Weights of a small transformer language model.
Training: a variant of Adam for these matrices, 262M tokens, 7990 steps.
MLP neurons of a small language model. Each row is named by its layer, matrix (up: input weights; down: output weights) and neuron, and shows model dimensions 0-127. Each number is 500 + 50 x the weight over its row's rms, rounded and kept within 0 to 999. Numbers have three digits each.
After each neuron's rows, "fires after" lists the tokens most often just before its 100 highest values on Wikipedia text that the model never trained on.

L4.up640:472505445552560398488525588479522459565460462493608558540541516363472536490500579574442562499530516486541444536535503538600533532534488475543494507481500483442509511455482575482547431513499499499408448559413461502463557446539464532440499497579494553527411507567498622502526472526457501455446570473460371518508538527469479543406607552548522556499573472457470496536505411501482502385454
L4.down640:484603516548495485517496543501396511503453457472512524456482594437468476575523429437447476522573547530522483514510520404428565492474495588465427525575400560430460545452439466495568481500493525404544467561620573533518571428445516488533499460449494568498514450499485491429554522510478474488588479498563583547481493490539496491431517487463580486455527523578427529467446535434562489437540
fires after: "c", "lo", "ur", "k", "al", "ab"

L4.up19:545506538568502482542435551509499511514499558531494449505536601427409488431443568470376460433556479485455510474501496490488499563571584591580405538450500547475504541508534501527410476546561490494483559527495486420511377498492567451546394523566402502581494496519485490487532492498483490485428590529489476487529515629506431553535536496545542520426499544635542444526514449517503518556586
L4.down19:449487477469488533502494509521502569461513479456442496504531476477519566500488393541557517502538452355459532504412609457528473572519525576514491518496513485432514490457554483506560404548538619508468510556515485380480499588415536434442525487515458526550603512489531468514511565548506529451566490515461473508582550420399451486530573500522530503408579391471496378469497560415457452463508
fires after: " ", " University", "-"

L4.up570:440519503530594519441526591416507527501511502509442520459495530522514525521618549527508556528458493608569484552512614478512349543500569520445501518527491475472537489402387629467495473604415506563413497511482400518586491537487551533589522534570453483445510506536522578434474491484509536435525511472413549450466505516426453571470529449431622478545412462519493496465456445560530485450514
L4.down570:511441450499513465493482495443463522472538410516519428585586518460497421510517539531576419383569509502446442456549389535481513565362523504444530470540408568499531552607467427450558533555618482463569491520568473468468478524499540515460583492475466534407560497417472518511517536428483496502504479651501504529586453527455466601546540541506560572469525508442474385511508561476516601414531
fires after: "s", " st", "d", " Cor", "er", "or"

L4.up636:518518560497583489478559532453522494489546468465531533453480564539443555471519572510515617546493470469526491512527530415526467435534553549660614491469525513506469558520415499555483525508542464567489437519440535515486503629500487529423494471542430504525541475488586531419599483514432525423552572454466477491517470535477460576444507473496580567386412480528392511486494537505478550436450
L4.down636:507365520527530544519461478427516499635402490490421420557479500567486440530524456440596500446571410500533495572536542514489504490492461527421420499530567480462573472524537470420502545537565534490634454517485448473441532494470563504580503527480532554537496529480482503519484492482549458538410448577449458479503468481513460460498502500530398447563477562437628505436551464496541533564559
fires after: "o", "ur", " It", " Russia", "I"

L3.up492:429460476502584536424479474580524401527566527530551516499500503563515391540517439507512506436506507571432439463536468490430551511430596490606440469440443518491565592499487592481503360530598443430523433527549508511473545490458529560570504500465526455527549469476549457477524482521521496478466490453449503559564552427533535477490505504513472530462438526468427510566520529507519431572509
L3.down492:536474591367467572552526487459506505541453469430434544548500443463437563593453461580460508562518547527591490515502547507561460470478445624600376451489471515451550450545513453441551538489477512512590504417405511510506597481563480504523454481444500520526470468514545582486512501550389432514460537481532467511531540496501423499478513548520615528540519440506470494439504430514495555521443
fires after: "-", " co", " f", " F", "°", " ("

L4.up466:440531551473455446520487465539470455506540446584531467552441489410458487412580458492507443494550533505555540388459489506528469508475532480513441466521507487519582524548487407521449506529456579473500557557556441510519456401466526450518497470558543530491442522556441488513548492470524568442362509607429490527463541453499588530481583588532500543516459505501480457500516490512461454622522
L4.down466:476546493448478529527453437440540462521429492484547481497570463493497546502480471454527529489476413512484492617516560572399492461455475517436593502552564494484466453435522439532443525473424453486432532510588537564468512408557391519484514403499454484480510470571500523476426576592528474549452469463479512502494573468568546508449488510506519466506510517464431492438464608502519453428441
fires after: " ", " open", " sub", " re"

L4.up63:490494516590567475563493533424478503481480427477503468494524532531503547506491525506484545536375548547514581437591646451459484594530458467458595501540502495486451535484444473414466446517542535477454450541516446443556438545488479508440514497533400431529571477443496508565503524484461528524447426600536496506496506493371510498607454544504494504400428465513572477485513513335526544535488
L4.down63:509438518532530473574415571473510494495518537521515549401505503506465495455410520606514534442512585511424554504491485520526458498448572495449447443524523578489532525511528421484552498518528531466536556550554503515452544482567479504492437477468560453506475453438531508495553422438613476482446433453442533429495489437471653490489467502515450441521515393482551574494578535469551504473434
fires after: "th", "w", "el", " of", "al", " Th"

L3.up607:528560499466564406481477549550445489424478446457542477430554545556562453494579416528526440508519571550450514431466475500454435479421470391592495513548490583527518504480512464525504446529580502568458418543545463557502495496527589459410511484491472426551465546484520484474503448500545532470522493397536608574509623497474486589531549542484610585469577430498495541608481349442531505542475
L3.down607:558622512494537490603558462521581575571512571521454479480497509511600571438542530548535481455529431423425505535454505432484428498510561482457532438500482423503520458497470501430498556508451506507469518466468580487500465554514450452459476464511474527521439576557461476521473536473466465524499531518477441561579376613477577518452460463484446512479515495452539625487416447440485550438444
fires after: " F", "ef", "f", "F", " f"

L3.up312:493507472574484540523522542434529545482472549473547511538563469488349613459434464466513593482428504519453504475501550523580496538531466498443543515510465549574435547482479496486478506508559430606361571508481505520520545502432476525366385512506432445563569482432496513509564482464581431418516431496539514507541484440422405513460528605506495462499412461512575457449520512465525528488607
L3.down312:505523524545590482484470413540468425531535487511486449425521468466556485562462424552489521470540513445442510380453447625515442420540509489600516548461560389516547491481558501605454529446565535519549541533550404431442396604470521494483535441496590501556459497505558502513513362533574443547492501548512450516454553491452565430503540397489421549475461573490537506519507468479523532528488
fires after: " se", " Le", " be", "se", " Se", " He"

L4.up125:494481524558505497524478451455509477495453551537472495492620534522499502449470536554495604538496468421464500499468615424486439477463431439496521537463508550612588491464417588574407503525462514651532462495556481546474485497582510494459497525444506493516477500539614543464486520510497488440433483462526461465562513469510432545383596534524521564475531471464493484461531437473522495400569
L4.down125:504519468474445510455538505573454528547505498481488552575465518547488490494522474380476505451525571500554532518404435468484529598474533488502501492490512520455438510469500442518372451523458535518500591526564446485529511523512558543575521455490448464399532501449469430535488493499480494482523491530514458473428551585560498549447523427517595501483479496537408622559439606510444623493458
fires after: " h", " c", " C", "hi", "ally", " su"

L4.up20:495510538523491448512511537455545537585444451503466499501553574388464500483540594516550512495456470445518490544494503537571496469562450494609518527591512467538466584463511550553457497485443397486420407572465494569487629598579511511487530516551445448637526504521449576463503481432416494526407512499515522410485519515380433444491577500610450496459455486559387438536554460475559482583544
L4.down20:530458505465474523476402427534470536479502581611490455476478494575525583436532406490391523513517449525432459442510492481477528581476467424504436459388517499479564503483579486485459464456500561476531586461496572497474357420435476530536506452456535556408502462514543520538487554574569495421538574479535489581488489501507464484488516518508488626515468500470511603626497582561421553472535
fires after: "or", "ul", "e", "ot", "o", "bo"

L4.up4:567452399533527529494410489472496492475540485524496466514530520454373542433534581513476502474513455428474473509533447533497429539502626519509405527540552543516530536513507489562427449514443549366499513448383475444407437467519505480391570454485449473552590525481493461555452508517594533519597426483533440514510531627511522434466508480502534542485494433553434436537540480545515632517617
L4.down4:480460579469515528562553457454482494449418392447495502491463492532489539510582441614573421517495508435522557498440486522513569464512441438552499522452507579513379437483534435521581455475516489384516490478547578443536572538450449562631427533447455437498552521558446581559399425447454518481452527555607492508440552480517566469558517555470494600477483475503567484464460484419456438512510
fires after: "c", "I", " I", "ce", " Do"

L4.up208:537528583503500394480524568498472437486456407449475522498482517456480476533445523485477549546495541595491457518564522509505548492420512472560373517440504507534462450450505444497505504483459468633394494539514452487433431462534558437499548451562536497501430461584503648540556564466526455480592430487477466535578549445411550550520416555572493488475474429528454491548544480543519568518534
L4.down208:518487500536516533449541514435494523471343541511595484421589479526527488470541527443510552485552410470525516511454509473539525393512517424509526496561435482564524550503624597430548522452541511477432461510469603532475514509460499486436555458484522570514574534458556559487498553528421497464437554462463398568490466564497398488545502485451548515491447517373534451469483428393521494533403
fires after: " st", " d", "d", "th", "fer", "st"

L3.up591:488500442448464436471439559405386525466460581445493484494538491545465447602557495508437526421565548518485499431460457417538486613412495483535545398414525463559474502565451471537471515535535576526488537531476555530507538453432529502547439490501540517607400533493581535563435520487435540420459445483555546553621461487460555440569576548553533424519474537580501506451520448557521513553585
L3.down591:458528540441559494556527533549522471602499545529435541475500423547467539549466432488536568491492483559515494412444537515537465421547541478461506536578552473439514562474499481557467491478558472539511493485543497443483544420565442422578500545443491483496490495428421531471569451501586463497509400505436495437464576483451394504502484538484529473487527480576495522394548478499546562547478
fires after: "-", " ", "ite", " \"", "("

L3.up328:469507463562584437551478506483541476570463509605550525507490499497416506489552561512467582479461464504458537450606531509483483476500537504451415452471494565556496484416469441567512462566552584531533528496534481591533510482490445474450420531518482434508502456548507508402538492434617436517559463572507474558516509426531553612408541509418582467468493334556487564513511436374551528542510
L3.down328:524485455475509534469513467584529424494397468409470482528513577439569550406447559482535446532412517493523529499458465596516498494395519509474511507510499537471521526537576498433473487482481471544442496474537398525513576460624529494599503494526428563495530561486410555504456519410531502400517509521497454442516470423499483413531481557591492553536433477538496512483489525492540495448517
fires after: "he", " Sh", "ne", " se", "ff"

L3.up309:564547562549572479509553570448424427458474524522470369532469472507473516502452590493452563473495500455543493527479579405556439475547466578442507506493586495561497419470472534558515519431560510622406413511536416418518512541423524445479452472510533500540437439499533583483533452479584434548467480594476489392502528464544453520433540543493569458475580451499449538476538418493586476501445
L3.down309:505489549434510497508533536473457571494595435527585558490499549532456525487482469466520507476575515480504507459495423569533484467445521448475464483572402548477578609403555557514537479467490466411511576548516546569480550519545509495441556427500460577355549517605411491544439463521414492427535522502507455596473528510435510477497503551526467578484412403553478508482440508444532521536521
fires after: " an", " An", "n", " S", " the"

L4.up727:490583558514544526465442538467442514489466468511549471421477391536481500529598520526481537456485474536472565547527529367415480480452484546519423440450476502525519489507491567459591476418586536535463502544485509531494519475552422495483461480490491542470465486548601606460530435405486415448545540534545581506534523536474418478464581492472473471423443424482565520578551488493564500515445
L4.down727:503490509556484498519619491445456443579555427535465552527569568456465475449479512370474445535605558452526542541519478510491471478497532457521575505373502509496506473534537503479601537572460518495458471584499510616566492454517506495524594470495522539413476444516452503488503582523531561470507462539436473508473519465523527507389415561486495512532404500484447571559458570466484442442539
fires after: "s", "ur", "r", "w", "n", "or"

L4.up436:450528470387493533477585473517527550523528449547502477496587578538453503472544563614429493456590560512521541570456521461480542526536508437526513449513513555487487566427445455458418531482519596512522502559483455541518522604504557467440483445497445510560421537546498470620405475436576476466472517578519489523450499527590441522458526553505511470530499455469514479491480343397485540478450
L4.down436:486518519462489358439483457484540511425584564594470512504425532523570551497496580530522581445455517443551537530534476540527465513423541573500545468522412475518512473517507520599481454478480539529456509473575517450516450465494450526558476454515509590400513442477497502468466483470492539471561523512505436571494503456493482457565551438552512455495441558425418558516502577635475443466587
fires after: "ur", "f", " Un", "ar", "ef"

L3.up211:516452563502517517470501458545469542466432512558491487531540492387551571502476536582442592508468372477434556483486487519633542600497471546523575417546459496500626448508453477504492526571421506493458464534497522456543531518397460519486436474510471462513464490430544566461527506466426390434449448553544482471513497486429479493460465480509446434474477515492476542545444442479511516525499
L3.down211:531483496411486543437482460527614502524537394533573472521447554483395547508499452542613465446484613521547520491501548527474511560461481477536419516490479546499466515473548445439486449494477492504559514456509474481502478525479456491502456577552552548430581414500459479557546456591527501535464528489486535523594506512550460506488534481430547555536513510564486309466609484554447544492434
fires after: "and", "le", " St", "ong"

L4.up475:552548501552583457474444508484570521423450519495511505462512435521525421498477567568523593488511458403527444527476564380427510523495565417418485560478517527499475442495463563506436510537584581612450458510492499488567490510516601498527483510510466483591430538531447603545592447446497491497386470495571481523486597586467459503405465465472543461498480496461549449485497393338460530499536
L4.down475:541443487466458463511444489485431499486564541528534453459473536514370616557523430484536516478521570541498430462445484481518483448581473463432607439551444427548461440365521532511519535433509541453604528452489489545445372519505548484471411467433494529449467474502526530501514470460530537433486638447480487475474480524475481515505483502484506569496487531504459556507520492589500517554576
fires after: "ph", " Ar", ".", "ha", " S", " B"

L3.up411:510565548444561473502496552421445507460450418430567445519494469463515470455458513556441461531521463513550542546480557427499549533500523563494516533625522528503495491502567471534531546504545424462492411501466357449370548541592511474462535451519455658468448518507505486561435501474483535511493437568557542452532527550490452441478471379527499487522552502423495519529438427485576532524512
L3.down411:484524464501462483520542442542475457538585576543505593529511549592488444540580488530543521474515525536389454400480500487499495505398416483512485607515442512528523421454398502498458482493482527530441509544563558439558461437468494435500541484494545475527558478505467545518469502497525470525520456445463456635461465538412491502561558580437473531465439507601502503512604517512421494451544
fires after: "z", "n", " Z", " An", "rom"

L3.up610:568479498550522461494502575451455497479492568414462512392588506452500469449529550489413568464424526506515438475505460450484398501570633499464482532544511516523437528566571538519538545510461407519496456551525518476536539506450612475463390452523448480573456521537497519526512504502458571467414497560502473442534505399521555424497553406563474424511467459570451490477547635467554519451510
L3.down610:589493476536515590538484389516552487497529485451509495627507509614573507530390426494527588551478505458470643526487539541541580483491422492541403568410512538521427460557528498461483433447462580445470545463522558574488452472593540486496587499490454597460466430435537447519473458446477454522468423425481572566481489476515433437499491484424488567528544437459566411454542491480522506477459
fires after: " ", "-", "/"

L3.up226:491515497502503558523454563473530516556508510547431540477451429526510546387524472539389625503449538525448556451492490376542484553517501543594443553526389562457568459498505554450478523447513563520441484539553502474509593415511519477482488502421534469520428536535569554559488533494492467403471519463587430434506486465483531573526450549524465508460514448468432499456505493415497468418481
L3.down226:581509573546521409449482506542414459459445572446504517550529422498494495499542543528558509518465501457527488532522577543494528476479414466377537486464546507545454439459440457464363460488543449563502561531551579464549463446503553532524482560444407505515537418501458552449448512395514578519516553464522478513482517570498532537438558548501457520454484520516565521574536605515498456594389
fires after: " co", " the", " Bo", " bo"

L4.up127:568594584515555492415537449431410501499522548490510524492449563474424518540523549525532500536455467516553455463498507403473547489400450557520496478531477528513497534488409473518437462410436513507588492464500480446527451531566529508469412435555501501555496524530547482461566517441517513490490484540497426495562551559551446471439515519592642547412422523634480411399378515391518515557516
L4.down127:533474446582513453505468511454596403400446427453455472455513443550524592443406472555554540464488416546538529508483531609519516546603526400564512401468485478505552506479545426469500406604486542508512438544549621532465494525516498635515542548438473512547597480473460511438432538504522539420476464393492444518500497477501491564486532553552476548503492479486482494479520446388533533510529
fires after: "I", " I", " of", ",", "al", " in"

L3.up69:519440467504539462441479569419489501571474439457570421485516625479552498563541525534536435439435476496545525450504466493489509431493612457581494443561549498487537526454485445577450482543507450445419449551506472492541594578496567452470451517495431559616538453492506585539444481396556508484502448551545435421513558502591466496414571414447458617494496477559424424522456471566516455557503
L3.down69:584452453507432512507430565506540513600499466611491487468629453435536525554470516513505433490428464520511582498447527541471487482559442399542572498543433479496535455509527590477500454405492552471480470509466575488488407555530485542447516448448519450540505452482470534500511381412557504499434419545566502478472464445551504436542544516485523528568486581529547467496479462562556460448454
fires after: ".", "-", "\n", " (", " name"

L4.up319:515538520546533495453462447386403528505559482480413521509534472509531462550562504537481470488412514599371569378600477456445481504430556493503482508464554505450492539435546525428442471464501486500466442511562457536552530466577484555410542460520472498566454473512561477496508524570572531460496524466526529460494517586527486580526553503463536545514490500496567455548521494574462513473482
L4.down319:474546495561353529437457431424521422511526475473497502541527476490408449486473497494493460408524535551552477495485565461524544556454446534569542471470508488544415516430383470617528430517558518493485553542570531494559523497378480526491522428505563482450573478415504532428506591471488562510506559522490486531566520583474396455475608494497564494466513519456507442477580528500508508509463
fires after: "ur", "ef", "st", " f", "or", "f"

L4.up691:486445552496436479465494546428546519499462445421497519548564547551515534503488488483497500482469453487484636582595540448540570617409513524633498461440453486484505434509558522546508401482491523545456493586429470529504515566500497444479459468456555393456477592507562487545517527446573541431510482549510423429498466534576462501429466489613518429417469476536436539521449394420515465458458
L4.down691:598554448568525520593568479426501508533528506498509564444551437562461474480469556534482564495475520517482448501551542601570545402550518506495481561508545475506534533535460517437408532483443486474548475542521414469495406457536540559542480508396479553536512431502448479455455550469424475426394446454445485480474562528423472493519553498470511556517516495502598503526469488617471519499521
fires after: "ar", "ad", "ju", "ur", " win"

L4.up175:482447450436550506446483579519538544504509525537496566449449554464522447449571547472455473507552501515431466508492428493407420521516539613414530520537457484597581555512456529543369494589481594574462491491402500458534473461408465456531522509471441486538515609544529513470437534483431451474375467496495506473507524535535412504513515444493571545497443524572495506594546538543487438502538
L4.down175:558466551515480486411459479594557482504472501482421464546530459470524459509471467540549571554470573545476480432478584520467457444580465481473469481502514597449544537511563425552445490544526532494500507466463488621513501478481447545522551484467517397619533473546575579516482447467465473529467482563454554466553517586480515454487477434497524476510549448526480453495461543462455462496501
fires after: " ", " di", "if", "ic", "com", "rate"

L4.up328:521555552509536532512495520536446509522484476455508462591462441452530468515575531527428557493453549491566531490537612497449511437443536522485423498490473576514508479480507578551549485438521450532472449565486473474492532542514484429492420432544434459447541502542529549498425507529504481495532457533582506453506480564467435619472487443461496576459490458577543519380475486588582558510454
L4.down328:511528489378532481426580469415465423517528485570494592471568482522495529605369458452465443521479504523498417529473516535540568547517524581504596498485484444583429536432512511510503532542510472530483550475475478440424413399451463553492544491513496608495490466462548476525531394548471493581532587479462479571428481597494474463522543573446538569578566456454556486581507461549554506530495
fires after: "z", "g", "s", " Jo", " Z", "ho"

L4.up485:455401585518501519499522457520534555591504404518488385530489503587425488434502550531481504386535525441482452512495476568453484582467596450481481473480481522540481463469488591518447463528507500650486461487519456575478442493484474489524488474505502501522522588473537544486569476520474441497447508462469435455458494448530561568422573571531496552516551496546542463382441477500463598512492
L4.down485:454537560451477535609528473460611541508401496469530499478481458540445453531464448533517506462555557400561475485551496501451472404489495515513526433473520488529456434527451548529523521570555464387383461419520559524477500472575412567525524443520464533400503507462445519456466381488497413583418583505478527494519418609522519451418449497537501591499539480525487490545406518530482519468464
fires after: "p", "vi", "if", " or", "ff", " ex"

L3.up4:484440471521567452497474376523440502535442563524560533524505507416443612528477545553480512576599559456513418501520517418557495608494530404585522447451501569514456466476443599552439544522518576498531420619574553420480478532553489530512498439535484502545493581478532491523532504509564547455491514551479506523518533475400385439508501470474460498504491511544528526525476466398549415519586
L3.down4:571520461591486488537556544492494425381490446536465532491541504519504477450383512484584436421522512418498499519497588484421505533530465501481489520570509564456514543493445495459636461411455513514481473432505431578582513415463476429573545550506537487504465541526516586577563545475488522479544534465497493444483606494458568576489439530513439491486541477519496526537610439535493569421589
fires after: "T", "k", "W", " T", " K", "unt"

L4.up124:414501523530504501581350609561446527520534362469500509511454535451498582513407456510528516480499539516535549510459571512507539379565508553561519441484559534486610522505460560502596453558515447498432479524511458540478504550517607392498476523543468466530556588575493503505539440478496469392569486493557428451551427472458524508518486529477509436588426535549436554477504486499452448466536
L4.down124:529472502518536514379519367447631449537492579401488543526509467512444454531448445446539451594512484549479445557506573511540492621517408502448469499497500510519398512491590439549467496529472533481598524539500528497490488508532485520457452427523519491536434477480513481461504567475514539485478530527400505617442503379413463520486578496556491584521440444494390522472563509459501537553523
fires after: " the", " The", "Species", " United", " Pla"

L4.up601:490573517469556478461472535444521423563486449449551521534497465504389529591490508476535523559423556510458506535523610391495594537533551545681503454488469492568522517470509560422561499433600463494486492528548430480522594500534512520484494478486508435457465488520583523556545472493465548512521473468634566386497491505466484512460511577482557478484513479405450401445519497466580414500486
L4.down601:518448516565502485482477384543536478434474565648466498487515536481487475414451476436464471489528464471533525495467502520483518495499442456442540498432378509474582511439480455569517474534448496526540478454531480536446429482430502440524520550484544535454492538588502493437456553493420370454487484534466403611521561515445494429496498443513477577546489543578500481550608531548405536503497
fires after: "or", "co", "th", "o", "er", "tor"

L3.up15:385500419507481477401535498508526579512502580562501448515431476525465424426471427581577515359501530594458449559554600550496549534385501565550488473460550436456416458525556417476357462580438549548482482520530497530547493403379497452498514487495510471514496499510503473557503532441496430435545454573583497500441557509517477534475512562506495529552531503567472406484484492545598514486450
L3.down15:589438599530490513485487453427457520545550445521511444486557534518505542470535522489418468543520554385527606531492520470400475512485488491522516495503480503484490474531508561478520419369497482516529522542482580462428559649532477514400523524500411500481538468510520506566526509575455441501414453514446518517482556534534519445439462482536476599470493481367587592471414537454499561576498
fires after: "re", " re", " Re", " president", " director", " member"

L3.up56:495528505445479479478531464534429455521465499569429516546521521441468512479531605596422498323504437459486504497548475535502465515461572441528422403497527469587536569506461524491511520537438506512515501514579514462493470560458537501544554524600538463594490494451577423542513497446462438547507548529509477486600596498589521459428484509504584463540468582473337489582501495560552470518472
L3.down56:542471522437548505474550363494472456533515498499559569458442508563587534533517368467480569476430450455436569526517414515488419462611451509559421495560565508474464440470419439551590488538564508629424540410467516559463603452480526482450487483495607529424514523434521441488475446532463528482451527519521475476541517489515583462507529588399513489541587476434534474587486480469475504446500
fires after: " ", "per", " re", " role"

L3.up390:453499523462529593487536541513486480608466584527482402524504512456466373468461555545551492491499587543442490475527544496592512422475461478472451539461499556537536516462519487499458621506549508530485510524573482553496500478502519416538545463490480487546553429519523553500421478540447419533480546485569522541411444483503405568450499596478494597509462414433513525517484535301488518532563
L3.down390:555506496488494463476578540430613426463518495485476473572525566579544510511485532442444533539509451406512474469484487476534600485422503496501406565549656492461511554466526507499503459483508462443522507497488529419486497539494562452393522495535491451571510569465476499427555491494576505473518541495522499477488484448562499482512571430425525514524491505592455456539536473575474498447406
fires after: "ho", " h", " he", " Li", "hi", " E"

L4.up673:490461562517515499413479554407500386503423468536583556466475529416482526526510573585538577431461442459550524524549546477477422507559538531530508521532575540495530505481394580517540509599562468451540463442458614529463541554582504461544398481482403511581515602482541553471442506471577518499411507539487450489557483526399416517516576619438446529514429513494440520486516436495576503508458
L4.down673:523521434513483511454517481483423564506488481360526494532538499504547551509436500415508470537549443548443521449485548498430515442419506551510451491558551513530564572552508448454596493519495518470562545559614557533481514474522412525570460484511523544559410479493548485475423530470522539487524552454504516615471417436549454429474487426462527502463348513530440586454412562442540450498442
fires after: " the", " The", "und"

L4.up35:451537494571581391418439576480496464465563502538498587458507551512441484534555490546432373462469646602461425485439419482526528510451584521473470477550532449542461493479491577498533457445514506539430452563474455555456519432481501372543503413517494507527547535525523478513584500461566451486531433543585457515545475574487527533421491528512601460497523492494507503525439515454591536479570
L4.down35:509516419563374491455544525581542611511471504483504439491537548440514377398547660440503481480393547494475496527620534468501468476487526541477465432564457499435547512413500572488412574513471481545517562537554559561513476514508473500365535545553436559481485501465421543465489508460491464485577482435561447419546439439600531481518543574462473509507542517520494488434497461525538562544518
fires after: " dis", " de", " con", " Di", " Cor", " f"

L4.up757:523512498478498479470510533500422544526430556462571522559514574452475524529577496445467516470458538484560480369457486395506526517485528453519540551584515485500442539511510413547409465494550628542429573571502485393518407526473556431413423464533388561467480529528542454447561522449444588425431527496505458476531550515461471534493522380507513502494454476558504467431516436435494536450560
L4.down757:419531564428481527534544538520568536547539509445574443461587518433506566495474489448576455502435542492595584492478592492518536468489451638464496537576471545442520517491488489513515452459480466479495519570462550470491555507491482474578408473573476524548487475463459478491465503614461513357491533512448467570506520529504467456475480494545506533529521498459532469493457372555453403413543
fires after: " Ba", " Ta", "-", "ook", "town", " of"